Part of a small language model's weights.
Architecture: RMSNorm before each block, learned positions, no biases in attention or MLP, tied embeddings.
Training: a variant of Muon for these matrices, 577M tokens, 8800 steps.
MLP neurons of a small language model. Each row is named by its layer, matrix (up: input weights; down: output weights) and neuron, and shows model dimensions 240-367. Each number is 128 + 24 x the weight over its row's rms, rounded and kept within 0 to 255. Numbers have three digits each.
Before each neuron's rows, "fires on" lists the tokens most often at its 100 highest values on Wikipedia text that the model never trained on. A number after a token or word is its count.

fires on: ";" 14, " and" 11, "sc" 10, " moment" 9, "reg" 5, "ug" 5
L5.up2161:156118130116189130120178152097089116144156140131118108131182101123125145121119074126167085124082124160123117113160128138093100139144133105130133136132178161103115106145116139129108109147138096130131128141113145133122153130107139114107143137151117131131113146134138129110109116119160144108129145151104164103091129175112100097130079144105151072124157108092106140106130124100168176131116
L5.down2161:110132121105140109133136109121156127169116160145129145202117107145130119121182134119116144123177119080123134143095131158124155113158064139142136179130149156138136133116154149115128148128127123156156143123101173084141152133120146174135189128091139074111146113153155147116143135142129119147134127100101138148154146134169094165089134105122132121105119115133155111145139129087098100094143

fires on: "\n" 22, "9" 18, " and" 9, "-" 5, "===" 5
L5.up2493:108109116123133098127109140141106120094145155158128128100140094130130153140138123130146097149161100161141140142140124115152119099130164143152117159140145113150133175125175101105128140170137159136099098092063101135144162171096135157141155099153108127124142128126106136157123125173124152152187113134144127128071117116082101096098117120137168148135124139156085154116094096130127131172103
L5.down2493:102124156111176130183118147133152094165151123096100147159155117134140149099101103116134132115120159123133134094115099124124135107121101151175127091164112093075117088166117155148134090089125098107164113139168158118082160147120144100120169095099116108135141127160119153145109133096125197090136114114097153121164104138086131151107128125117147159115161135146106105169169134138136124146128

fires on: "2" 21, "1" 20, " before" 14, " of" 5, "ar" 4, " August" 4
L5.up884:146139132157135098140150139136157147130144112141164168136144146111174095157146174162150129087152121146136098121131093133140102115105161138119142118132116101130171126106130141129124136123110061158137162163142155133146131130115121131088135186141144096083120111118158131147166098140134089130104159096104137122106127162121120122111098114094127156150161134127109169117146139041160143168145
L5.down884:143127101171119109141104124088136193081122128132173110072164161144124136105109136118122117067111144144126167115141119134096105137148116112117074119119157133125141117176140119096119120153136160083095175099106157074138131128166147122133132145167093148102134151094106170164158156114145122132151103109129139196162111146142130159105128124115142131079106147155131153102147129179120107122118

fires on: " of" 22, " the" 12, "a" 9, " from" 7, "oth" 6
L5.up1187:141122097120136128156131111161111160109125133109132151110116172154123131133127147111116117138166193159099116155134146169130109146136139098109115148126154156148149139151131080133113125171073169155088129150164106163157107137130096142143140127126144136089160153141100113172148109143100131127162102114089134146137131112133097143108123114129132105116145162143171138113110130133131101156082
L5.down1187:150088100082147159138079123110147108105124182117126172122119086139119121129153122194103169117097127093161102115119128153129165149165141128125160090128170145124147106140113134122163145132130079137140149089144162122113147118133126132108160119099140109138094108111135133120121146113157119148113064085139124100179126109183150121127137081095129102136118139088116137112079158147116174101145

fires on: "." 33, " to" 22, " by" 9, "\n" 9, " use" 4
L5.up1586:105144115112138136126130180086112176114118117172129076132073162127151130142097111157143134139107100105140132170095128126122109169130133173145133133152145153087114138129152106104123101123128081134175077163118121144114135095147109160147097157144139151170113160108104131168121139093113089111167138088135101139101073113109109105128117099147135164134134151160071135145161145154147136197115
L5.down1586:105110090146101111131119128106095103128131121059141150148162117147108100190172114162137154090114116090128142108131111146145110116125146128124112086100074102116078169191132174169138157155126151123079159162098124102174138123120147125111115148118110112111123149087125130150104160145112115127112138145078147184113118116139145113093116128129130102148131091099179138094139090136139121145159

fires on: "2" 24, "1" 20, "3" 10, " in" 5, "7" 4, "ard" 4
L5.up1665:145156162110151152154075186139155133165129149060187130120112136133141111093143129121124156131130131100114085173130105107163168142154177137137106126203093121110128124098170129141153127152121164141128122111147125120143133112065109131163124140128081102094152110123112136099130122118087093104129143151111092140088110116125117137130103135172139114172134124109114174086133138138093135196119
L5.down1665:105160138086081136146117154122150104116131139148104147080111107195105114118100102129131116138111133078168056094094132158085106130138111093156129162106100116099131124114102077141164128103137127106137137131157119096083125118124112149147120138134068137108130133134141080095087076081155099099143163105169163111121105108146094113146103100090109113122124168123121146150165099080114148121153

fires on: " of" 19, " from" 15, "0" 9, " during" 6, " to" 6, " than" 4
L5.up1445:164142121155130174132081149097112141129135148125137145121135147106133089124149079134139172110141136093141143115123087117090131102144115123146147130108128140104161086112116175140135102144166113138118150158171130118137104118111081103140119111124148135107124165126123137145107101147150116131147143124112143136092133128138158138103114113153148154196104151156119143140151127098128115167126
L5.down1445:106142136083091102116116168149136157149130078182140134105112158116117117116111184158119130121125090129130100130163125093119151140127122149152076098167123144152156090158150164098160080172125103103146117132125113121136093131150131151126119099117145116122118108092151125092116157101136122125088114075105107085095153126109118084096121127097129143155138114128097140182137121132141077173089

fires on: "in" 17, "-" 14, "g" 13, "ic" 8, "\n" 7, "iss" 4
L5.up315:154104083145120121096116129143091149085057164166155150109131125091130137151170088152109159110118168114131121086140133140108113105102141123117135155097085159116129091089183116108110142177066097076088120122122103179142158121151147132152129094104127129122138158146141186187095109159180140142111135177161116119123129153106130134082100166178138131138136117129110102148102150142114107118126
L5.down315:103111086096112116097201137140107092123089103124126099089102130157167126154079116161148084086137101100105165107126150137120148164108114141093067128085131179142115103112136170160113093104127129141109151137098134130168138102086118127100171126119110169167127132088127136123098116113140149117146133158097131097111104105142130126137110109140153096144123121120149119136098133109134132141118

fires on: "5" 51, " at" 10, "4" 4
L5.up2340:121131130135108179161137130128086109130129130121106140147114172143118072124149143082201119140076133121129139123133133115141125118113103142100137161144155141103118169117136105156131134140163145146187138190102110110141136137119111106134109147119143129110130088125113150163083124061134162183146110153141145120124108119130086111095105164163112122116152125165116113159138164135100136150146
L5.down2340:109149107134160119153138151127125114125117126171137124140120127123166135145109102113112095122106117127135178150110159101124178142116157138138151135135102100093109121112087106130120143147090149110157134157140142159156120104137119112146161125091117098128142127144097135099153125128153130117172097144096124152124150201086098114118133097144157108162118135128124107136158086111109102132153

fires on: " |" 24, "===" 11, "ing" 8, " as" 6, "0" 4, " ===" 4
L5.up1974:148118156132117110080105157158110108137103168154137121131106103127139115130137083159140131091110137125159169170133132109130151121099144105113112139087145125136109078137131163187108119141140147086111144095165154131117133122117097116130115127171116140110113124125141151128143142153123152126140147092127103172135137134106135133108101115070140125082123118167140142115101117122101128145105
L5.down1974:116127096101146126162186140145128111138134101137130100158100126141056137123106165124136148150164155163118145121104102128097105110135116100110109132172123128116121145123125142098117155082113134163134134101106111125126138120137143102122154147081148142128127096108118144139153091126108154087146093133093131097096088119122103176142150146176113122138098144134159170157119139138155164138135

fires on: " and" 59, " as" 7, ":" 4
L5.up136:154110101083131109110124146150120134160178125148140080092126149110102123097138077161175159165122164157119145116138121125102132118118153142110094132149155107123138159116140098145142126117123101157144120128116124111112136113122153162128150135129124125124118101144159092092112117161153098177169127123082114125134137149118142125124113142125098136107127093145161128135160126086122139106114
L5.down136:108108135149132114109135139148178139129139144106137158154144145099133129122104146107100124119116087126152148120130121122178114114168158138130133090085119128156115132169101143132092138168116093134127143131115088172071137137145129112121132139120150122092134154161125143194121154127105153102106106145125151105115158110129140126124133115105142108152153140121085117111115092155126125140140

fires on: "ing" 21, "th" 8, " with" 8, "ating" 7, " With" 5, "inth" 5
L5.up1915:091131111158118063140157127096178142161100126180125116145145134114114119120120119128148131114132138101124106093143171130147132116109144146098127105130133094115114062128128143101112130138163162154139133113101139099131167169102146141104116088098106119116122120120059154096130146130144153128122090058146118137107137116173091095117094105129129144111134109177119140085107129083105133161117
L5.down1915:106098132141108183120102163157125124141095111140176136190114145096180145153125167128128099124130108109155119169137073164130107136138134138154204106146109115142158144145152104123129143122110127129123152146140166153122087106103127130098154165142107119117152112134124150137149139118119119144107146115089112129142096114123144135122147124140100139185143090112118146143104106101130131095123

fires on: " and" 33, ":" 14, " from" 10
L5.up3035:109142151131153122107129149117120129118154127137084129059132172141109139113092081100151134126141137097178120128104140146135148099127171166145118173119134110143135138133125110126121146129095128108136133171141134160163112113115101135129167115144135089148132135121132115117155087101158164148184100115137119133136140151118116094105078122126149096100127089127100092099141132119166128130147
L5.down3035:101113151074129155087121116128132140166134114144102144124109136129125128138139160144102132152147149133051103168133084079150131135109144110148141141149081134068112105100143128129106138134159149190138152124071113119097141149182128135136088123098141125076117123116122148154137172154120121129153095135131136130125070094124149119119144135105151134139085130121108149081089120113137132085114

fires on: " " 23, "5" 13, "8" 8, "6" 8
L5.up1692:097111144157117119141109095078172186110125140193147122145149108125143129169136125124121154166157123127143151129174089184107126113122117079116076098124154162100136076153083125149121148136084167131110140140117144133119156118152164140152116115116130114173125101098139191098096103145111139118144165173137152131126147173133107149146146129127084135098093125163110135152141134105131098159138
L5.down1692:133117170144118169121091150111117085157137120116089143110122145144126113142143109111137105150146119136131117138126135132104084120145122120134122150124124176132128089087095155097126164109100097145152144119139142099129129142196135146160087139146171131141109127139129099126108134127126142098130068131088082149119128091086141138133071111140113120119118142149140102112138123098169087134161

fires on: "," 60, " and" 7, ".," 5, "." 5, "//" 5
L5.up2021:112108109087137156107097133146138108136160121180134184140158100105140115126167144130154138101113125130109148170123118084127142118166145160151122092126163120134139119129086121136108129108149175100139113147163100129133105072134153088165159118090130062129145137056132134109105095124088121161134127122123138154132124138093113122129148105136057129102076169151090137118112119107162137093150
L5.down2021:125136124118106142128089087150122118143144144136167155126110099102162144105093175116129125121095120111124153142128137174119138114110140121136128082088129139128078162167151163154112123154132162108120117127111094130139107113093190172120107146125145140135159119114105102141124130091123152121118122133134114138072184132150073130124153086115132091100115092113142081168164086116147107183118

fires on: " and" 27, "-" 18, "im" 7, "m" 5, "g" 4, "i" 4
L5.up307:134117089134127131088146120158184126103164147164164116119123128137094089131114129123161107118160144149119114174151143120144112140149111101109102125145125155089140127147147156114119108116140119081136128095114131110168138149122136174134120096144112135114123153110126113149147141139173142093083126102145131143149147075144109151197139137144092149139149096089100127110098134057165130113141
L5.down307:127097159106142144157086166155134132107144132143118145114121136126091145125095141144120151137173141092104130100124145138143137119112128111123145140139101067137123155105142109106123154110116138120097138126129119162113077141108099115100100139128128097161094158118146160169146125130106136105102136120111109140099111110158128115126117071142143109133133149098090169148093157180103129142167

fires on: " of" 33, " the" 21, " for" 10, " from" 4, " school" 4
L5.up2151:116087148137147136117124118148130129088137098155127110116185142093170159068192131120112137142125108126168116125108108135110119127118123121214161099175122089122167138116143096119148080150142108111131129133140098114113112111101129118112147115097112130127148113136196118090100133137113099128176104176131127131113131128100151145129154113139113147106133149116093141147100152171105178101127
L5.down2151:156117125135102149083124106126096147095141185138156105120147166137105106146106110100130148175120149136122078121095120094112127139142094116147134163150107107136160104129136102121111151180119108112119131122138131145114101118123112158121122134158146060131129175097121119111144118119138109149107130086149125137131087107106095125153105117102092108146092128150092108106106151126146103130145

fires on: ":" 27, "\n" 26, " by" 7, " " 6, "5" 6
L5.up2568:123120118104101171137142089104134118151146151114155099160095157150095102104154118142124124122124137138064172145166132069119108184149138111107097126115130104110114139096126091146130114158137119104135178152095112141161125132110141158129163124167138087132131122119195163118117138111152145088110116122170129125136089101164109159111129168147135149069164107117162124121112142127123157089173
L5.down2568:113119116136103138136133106130103145129162131121138115082096131143079099128144077143154144105140111144078136161192108121095095134142104097129131097124138102106159116165188132141113104162102121134126151127128129124144135113123166157151172132128130125149141106087156104127138108162167132147167112098112140102114113106140138139117143087142106111145120091090135152120152121088153101099145

fires on: "-" 47, " and" 6, "in" 5
L5.up342:152143144146105108125154121129114117131142138106130131134118120138147125127141117112098122138143141125077122166130140149139138149140109129122072120157114158105148115096104150084144137108145143122067125141120145096158155116104136145087109106140167132104130121132134134108111155127138117065170103115112069131082123138124140144154124117115131129194151148082126110140140138115202136136123
L5.down342:105129145127148135163142077123117141173141132113118097169132085100111130100123145149143109088141162168143158180158148154122155145116121142145132153139079125134160157143150108176095139134116092137159114117134145140113132119122148087122146108110158053112151118143126132114151129122115151102170125166134143146117076125118119164095110135136128108096125140145141121166095140134121188137097

fires on: " b" 19, "'" 16, " having" 11, " had" 11, " has" 6, " have" 5
L5.up1206:142158134094092116115115143133097113168125152166155151115133097132135170120135148142110146121100135164142139109126146122128151140108109137113123133064149084117115089149133136117100101140186133096113138122079064146140136148141154131135144132152138168103111118164148096145120149108134176087162131133134122145116120153067103107120049105151156084105124157112117159082167155148139141128162
L5.down1206:128112107115118144131123120129092142171121133107162151187162138081105099148136160097130133121109134164148105165118148153127105089111160154142144090121132119120109161124133110141183124066115080116125106165124136126119152113121124203157174104129147140115139095148135093088110139122155147130129135082110142168108162161126122154112130111156092134111121146110141127144129112127145114155147

fires on: ";" 27, " as" 10, "os" 9, " including" 6
L5.up2711:142118123137091151108164111120147104123081104098161143138146117128161083156143133155163093184121115124108146141132125104143140121164127127133112125116132083164097105090151117169042159175175153151112105118129115107130131137130169149132141128096105125128120098108118149153128157066150095101098112098150151117126111169152138120097145130114161133117090151174126124103090151135160119148142
L5.down2711:104135141120142136134065147109148167141123093155135147127125119126128144113111133105078161114124138114106136106095131101154121141127104148113128114089117130102106134146143154143164098132140108110102097136121163142141074091110109153101123102120149101102125145130144127076139135105142128104140148077151124087152118109124106147113126146155149099160095147127083135104157111109161121136122

fires on: " from" 49, " that" 7, "s" 6, " of" 6
L5.up2781:133147105101149104154122067101076133116147173161137130169088114105116142155142114108119149148114132134120150131113163169111124139095093096152093168115116103121122134129135128148111113117127103061123124086149065122145131141137156145140093101122161147156087131130120111098137116091081114140122149151168128156132148119084130138096113179117170142097149112140095129123123088128105127130091
L5.down2781:130120160135098150161097126145122112164139125104109166113139172120137139130135142142142082135109113130121112160112100139124124089136128118124128106118141159115132125132153120109155100124112129131125119119097145085125131138101097155118116110144110059127124118152156146134088141127153136136114114144142134133142124121129093138147121118120105135136125139140147165112120130113147160113115

fires on: " in" 17, "0" 16, "6" 12, " of" 10, "1" 5
L5.up2200:115115072110127128145100138155089101143129143159132137080115116144147149113151116175101138145145098136124106122075104149139110159074083126124138171132138110107138130107187158129138166147134136141129163117126120176111169105125138099167136109122148101121125168147162124156142141129134123145138142113116105123155094143115159177139139113110186146144136105168114092155142131151137092136099
L5.down2200:152145124165087084162116133105125146117083146123126097119117180125144112121117134070129139107159085122160138137126111133133099097145119113144115106142149147135124138121113082114147123135074115145112090148116084151109124155134147118155124113117110117131121104094168176093118111160144036121116164121124122137134106126166132101132084126105123153088161101082161156152089131120136162156116

fires on: " T" 41, " |" 14, " was" 9, "0" 5
L5.up513:093123123179081113121104165156128121098112114086171119179113105109116164131101113138089117151098116126144134164149113118146122131134126122101139153120126142129150118114134160135111121167115162129141144140157162104120126129115160131092123109125134134130155104143084123155131169141121118123128145178106169164118151143097105143128129116117152112118134135142163142127100128138138106183099
L5.down513:111104113137127173143127123159153125121157156140156136140121120150110118112115109104154107111126141122124146086142144131141110118159143166115124104139163160130092143124136145135125129137144149170114093149123088160124138167119081130104132155215105115110147103096135108135101137105143160095154120117087173135111121123150116199108135129135179106138121102123159163134128097113130126137098

fires on: "'" 21, "-" 17, " —" 10, "%" 8, " out" 8, "per" 5
L5.up308:138088145113155106163134122153082162099115116099127133134134130118137112116131127111140082138112089126098115131084109139114122143117150136173112122171124140126179130116107169143137122146108143124116168120117116151145109103083153093147142123115138121071145143175131158132114147121130137140137145100159079136132158152133079122133114113149156130116151145150148087107089162086198158166092
L5.down308:139138092108122103108122149082126115159156172101106123151110147132095149164097088113118129121130195148119073110135096178144110127147119133155160104109105117121149136120128128130116117110123177148134125167092139134151179109137114160148128146163121163112103121137161163134170143086113137102112156126158143136140111137111144133113156104137120133193089121081135103128124141142135169106156

fires on: " and" 45, "i" 11, "n" 6, "on" 5, "en" 5
L5.up1366:185105157118115128088109166120156144067169140147130080101151109150136125089138094149146080149157106115168124109098102140127140128144135097106086136086130141152109122139124136123135146149126137086096102117136118143123123096177087122140135147157127141119156118142145113153129090082165127087199101123144130111116133115136131127119150130162112151113142192137106114124119142092148111121128
L5.down1366:122118121118162125147089068108125125168142134132126145133089116136117139165151118112132144116146092173142156165086096097140161139130146137140141147197143130055125142105111109135095146111094129136138132147136090138126138136064147127126145167124124143164088078125149122126087172144131153151131101134143118127129128147113167151097134180142156116139142135101136145144109113085136159115121

fires on: "0" 19, "ic" 18, "id" 16, "1" 5, "4" 5
L5.up468:133188112116104117140149124129126139167138121152118121056163122104151112112162141154131124092126101145136146128123128122108153109102138135096135112157137138125167130134118147096092139125111113153150189116164147142146182118142137166164072120122125133172097133094132137172139112126106153134141137164117120098102159118146134172142117109146078109086124156110121100124117099154124117128096
L5.down468:096134137139132107146147119186119064120146151147085079094119154130112108151108144136097110178133123154148136087103126107134088114078123127132124091132142138160108120125143139111115107123110071163107150148146141141125127155113156079143127128163120125103156142148173155161141143169151128100120115111153104113118099141157133102109133134122114135131122124145104134103130137165094158114122

fires on: " in" 22, "2" 20, "1" 15, " " 12, "0" 4, " on" 4
L5.up2103:121156136154126141108122118172122193140144099097137123149071071108156185149144166103138133123101104112137093137143114126140146125164111172122094125137126095105186180124135178126113108108164119113140110140121157159140107092133150156150133117132126128180126139138120105133139139155169127145137137145130141163095115149134141117098131113129103126079102126078147156135139098085163134147125
L5.down2103:085153172144134108097171137133141152164164089123136101145117114122151164124125136128130091130108143142119151147122135139131121124137133092103168106110142082140170115134120099118130137166128122118119144147155150142123114122135137147112138127208122141103108100147107150133150129166164107093155128146120098143128153126143126120128126130069141077088079150123149154117157077145132125140130

fires on: " first" 22, " to" 18, " of" 13, " the" 6, " during" 5
L5.up1649:132140131153178125133129141176123145120154103097112138104137113112144172137151118112112144143172197129109140092147155149114141141137149119138134111138191152172167113114134099107122121183117075114156130108153142116108116125126149132170153150096144146161127120098108110099142113119101154133161152181134113179107154115115122086080135105106143070145103127141150104143136109153139105157123
L5.down1649:143144123089110135118106134106120095110134099129177128144142159187131187141161139141123119139122159123109087105087146146173109124090111158079124090138143142103050057154163181153139177133164135156109161156117133127156127090133126160148111150130154094104147141128137168126120136134135137073088113130144113114120142138103155124106092104150122189128164104134156137128081151118124129081128

fires on: " " 34, " was" 5, " would" 5, "an" 4, " then" 4
L5.up1009:083140154121116134088122119094145111118160134106156116094118154148157144145145103130125068114161106146134102115149140076120103087123148139114133164137160154123130140103134073151129124140094160131128127113125133083141116145116178135109101152101159149112154147106132124134105124127107117112145118114125135119148132165138124164111128107121136131131117096101112126174167131128153101151097
L5.down1009:182103120135104125144140138123121124139118142102086123117111180053135103145133157136161113154158104112131097090137156133135086156148076147115118142122104118165111149112138139126126109119131142158113182139113135119125132132180142112131137108132129142148116114153161091146124090139102110121159134151149157122090112102174152170113160149181166145086135144131124115143110115092148171133137

fires on: " " 33, " |" 30, "\n" 6, "5" 4, "0" 4, "1" 4
L5.up2149:105122112134118101108177122143117147059103141134162102150176096085103109158137123137133135141152117134146100173110147126148151120074111079142134137140117084144136133100122140149116135144125135143155171132128093153098153156161128087109130126141087168142143123120141094115116141126137091126114108134149125114145136149181129094143131161124117110144101139144121128132168136084106083147142
L5.down2149:169092107147114121064099147142130126115108113100180138127160085156136128125091135105143101124119126141091129161108142167124130120093088149133107146153139156143146136084143102119158156133124123113141138167122129136116141098132116107118133131131121127181140103123131119119067178130104121153173150155184153142112136143133102110089137124090133131124127136176157113088172116163121144099128

fires on: " " 24, " of" 14, " the" 14, " at" 5, "\n" 5
L5.up2083:130104111091124160115103128130075139114065150167116117139141116141109102102139144131138136098142106102125147118116120118126150107130136112125133136139111126090114095106170091168127127136108133122145172124090112156102129161122121146129109113169145100110155108118096140129137088124119151103106156186125124122155134114153191127118102163151121141123160102079086170087108126165071174164165
L5.down2083:137083134170087134132144138155136121130129106122113124167098147128159104157165093087083127122135119149152120118114114110122105110125113151163115131080149136093148127158127150060129094097144112107123094086136118097140168144117106108150119091098103118116127118151117089134110121105142124147131125100152167157101120103107141162141158113122123088086087096116101093157189144129117126117129

fires on: "," 50, " in" 8, "med" 5, " C" 4, " on" 4, " " 4
L5.up385:158120101103085144107140137127096138134127112114145164112143127110141126140098144118131123128104142133074110128154136131111099151147066154157144115150109120100138182131139118127139163106110122134113066159118158093152135076149131119132124139113152119107144129135159122085112140172134159163136142157084109125126130124121188112107144110138108161160144142131133124120140134159155137082098
L5.down385:104136132083125127149145173142141121148114121154128105128142115152141117126131143169066140120153105125118113118107147131131147118135061103146123068132180116136117106167072103141156094116150090104108111119095113180110151144125135068123120148130083108105137133084111128110161140140112165139117150132121107126150130083128148095125104123132120102125102116137149100115138114143123154122101

fires on: " of" 42, " and" 11, " or" 8, "le" 6, "/" 4
L5.up263:101090121112147130133087147148119150103141129113168064111159168076145161133141094132107125122123138137139110115183116134114116126126094138108135127158132123096119146132118155112114116107148098134133121084111143115099152085094127129109140105162123098151151127142141125108150130175120068070129139181171094159148129155122095101109136145130134099100128157135158112109146093117174146107161
L5.down263:160131095170156171108136139142115073162139145162091127158119123131117091117122146131139109146147126131149132147079147120140167119123139127149133096156136108162147106142206073107093130136125179104130147130107141130136143159156110119113134168117152084077136115150097149130101124111142114156153136105121158168134120118121120130120100114126131167125134135116123124130103143108120126153166

fires on: "." 20, "," 20, " −" 6, "5" 5
L5.up1183:160139174134131184111162131122118132095145099091146153162114142088108157112148126136160122162125149107124139124147185067093112111163129150124149122115131122114100129154113126131122181111149118166138153127120149081172167109087129121124128119132088092150134105074128134153167104134135115131138139103121157122102143132126114156118113101172106137095126187103085138118117183143106101145147
L5.down1183:134105157109098114081155144123140149090131134169132103154137140153097113115129162145120107135121158157115108099170140147117075162127134118116156107169073103112157128129116109115107128120127100127113142134124139139161133174097128117154133110174129113149122097113175124121151136095164135114152124124125101145138121133155149118109131125140137141124095128124109188099137101177115132164117

fires on: " from" 22, " with" 18, " of" 17, "," 12, " by" 11, " the" 5
L5.up2399:144160128156099131119111127106118094098119116156130113142176149108117148117112116161156160119132146129188143097097149100133113121105117129123137169127137163091116126126156081138112147150121114097086122144151121112152142101091179083111097141130143137151114169137117102083123089161123160093163118108136122140140130112119125124128129168141123133122098081164110145120104159104132146129122
L5.down2399:139116146158132101071146133135099118100137141108111127144107118103105120095156089083107131154125142163149098113139110130134082155172136144106142124092131107096133125129129160118167118073132134120144136116129155153129139156155103127200172111140172070165087089116091151131114113140135116135127160103126116144091082119115092121100110104089143091137114086144131120132143097150094112108103

fires on: " at" 70, " with" 26
L5.up2270:151136094153107105157097181132186081100070147138121131138096132134078162043111147105129121183103158127092151133134117121173123102140142105104142124113111130143105117109159134145138111155166099138149121099150136107094173118115105112107091119131142143139117133112154127123126088159120107160121126157113152122115136095129135114124126133177149139112117123175104140131155105137114115107108
L5.down2270:106076127110126154110141112119123165168149110140179119136140109155128116119129158139129159168116151152137106084144137126110107170142158128120139144114141154101144149103195140063165160093119143148166117143130121124134120088152132164173160111129105130121152123168141139113138135159148125125078119119141160173148159084093121126104140078154112108117098108155144127083087115096162159170104

fires on: " |" 21, "," 19, ")" 10, " was" 5, " II" 4, "9" 4
L5.up890:144115111126101107112139125151130123104079108116141099122131072172138130156108150120141142095154132108127154173097149098129148205129128088147106150126145095130117134136131187114132150142118142129135128105103126118145158125120147119121091152101138158126128107118116122122169073121123103118146139154125130178133116103115089167129131167163140116125108172127111148146141152143120137148153
L5.down890:125111158135185156152142082130133086115099105110129153110131153101153126114112150118155112130137120129097117126115122163150098081167080156133116144115119117100127166159096137142095089118146131122126195113091143082125135125118122161110128135105122118109109078139132144164107115106125099115118125104118096126148100132145138161097148113120132142141142131087103138147156191142112133143120

fires on: ")" 28, " the" 19, " a" 15, " professor" 6, " \"" 4
L5.up1216:158177150089083100117066132137115102110104114175122139096178152118090191135112091157114125133125145107146201153136158148106152149158159164143154169125143135126116158146139153160101125136109128124108114132080150116139132130138101094126127105117113123117159116116125108137113179119090114128109160103135119111121098123135131125130146113179113129133119130095147141100144104138191146095136
L5.down1216:120127119108153145103120122130135126130166131099147113147120133165141177145165100131136127156116150131102147121120148153148134129104155185098123081100111106107125126149091116112159178155159135094147162103145124134126145164114130182117117140171103100133118167154099146128077156109165133099135092151088138147127188112103102129125140118096134105124164162097135120126093119127138115105167

fires on: " of" 36, " from" 21, " in" 13, " the" 6
L5.up1438:140137139157140092146157124132104118140112081126131140176095061181134117103173115123152150108099134126171137122164117164140106124115105146133096114138150154128085137125118123114138118140096086096143102142157122158123135116109156098180100125100141136138159161148117137141164065164110133090165144144120142106118090125154125158106150128145133104129131076121099134149109122108154157102105
L5.down1438:125118204155120100093158136139136140142138083112136169126134115138119170148141100172075121119147108132102135116109141108138120162153120169113119106137151124092146130130141139115105164141113111128111123117107126153115150104115113123129082141138155112171143153126127105127138132145095135124116175150139113126124063118127129113121125122150130099174113083126133117112167109142122144116139

fires on: " to" 33, "-" 13, "k" 7, "K" 7, "b" 6, "z" 5
L5.up480:130160127108115119086083136127148119065156127138111100114125126128152114111139151152131088145148116129103072129106111093064128116140095148129087130154158114113144112087118105149123116107154141126096135157132098120139179102139110096156101117142091134158100153123096160108131174139161144081160151152137123182157089135119111146181141112140133096170098098119140125126107146156188128146088
L5.down480:143163148143167120107170155136118115143174160130161072126105116088142133143142092155140113164106098146136107119107097106115161130107114155117095102105137138119180122145079143139153138115141137129136129118133146139138115096152144166105128100151084127150142115104146085120154147123163122123098143129115175151148152148116133147067127118160117113124165133097104116155150091133160090114199

fires on: " of" 28, " to" 10, " w" 8, "g" 6
L5.up3028:076170135164121141171175132098163097167104154180165142139139149102137136141092144105134139151168134119127137131103130120091124119134177116159132120147123122135129159144114145131104142140141103115121140161136097146150124129100133130125094116098108124113127112142133133131160147141133099123110101150161156108127107156145162105121130128122147118125121151132154084148138124121124076112093
L5.down3028:132087082128126150050127142111144137110124109121100135134120123136153157122145152151066113138072120139147147179123125154108148105156129115107133096131144140114116077100130166152157123108112130122042130170113092141131118116128105116131091154184198144136138106126164123121092127118170120140093122130120118138131110082126127155128102129118131156159212095119112109130139132151146139112125

fires on: " to" 34, " that" 8, "te" 6, " for" 6, ":" 6
L5.up766:114143116109103131147102127122107133143142106136143116194079137142098136101153133168145138173092153153149115112125093132093138081085152115123118124148131155122123126102155125111108148122163123168125133144147114144103123150102148136125117091128158150131103101122095158133144130098143128108147096108144136110087141106123126127130137127100098077132141118086134141149126143087098140117157
L5.down766:128108117105180100145124123135143100150113143111110157142133150124131110147136142174163106144156142093140109132129142142147114145148129142113104131119123119151128117120146160110116170133089081122108130126126143103143109123124140127133133165153119098132087112080148102125103089160152128143157162132111139147162114113111105107116099156107139111129121150173117106120136148135144118147091

fires on: " an" 28, "an" 6, "ib" 6, "ull" 5, " a" 5
L5.up2248:164090133125108160080134093151126172118180118150128133116129096103137148126120118149129117148103148119136152162130185132118124166128119150123116097151149140141103117152160114112111134149151122100120139103130139091124148146080135098106148145160138130097135146125138119134125138130138157143121137156106105166189139154106102187168146111111122120112112137143117117092104098125141139098106
L5.down2248:052135125157189121117106145139107103138127148157089137187145094148128131068131084093089175166168121149128130110139093104124126097144136157113111152164116132129115166130111191122115134108127117092119127134158116146153073136190138178131160131173110081134105146133138169123138137154156129092138126147154124149114138100156127101115133098137142117096145097136107154149140104139074133141147

fires on: " the" 42, " " 9, " his" 5, " from" 4
L5.up526:167096100118111133109133146104120143137129127130091139131131125134171097097119089156128172124090155176140095124136078131160109098146118151154164103134129143138113170122123134117156121184110124117115155126081132097128157126120152087117161131122120146142126169129163102098143184126163118134155147100148098129129122143140126159098135115154142147128075112136126113138164138109105178124140
L5.down526:109110131101100083144117109138123124165108112118150161091136112136073150153108141131114099159121116127081128121145174114117102130123187127105203152103176117108165176124112058166134167156129130142095117135156094098097087150141108180181119149096125088154131102116137131158159131160141133151076142123088167141126112085119143077084117122118111132117105167080142144117142121138128088123138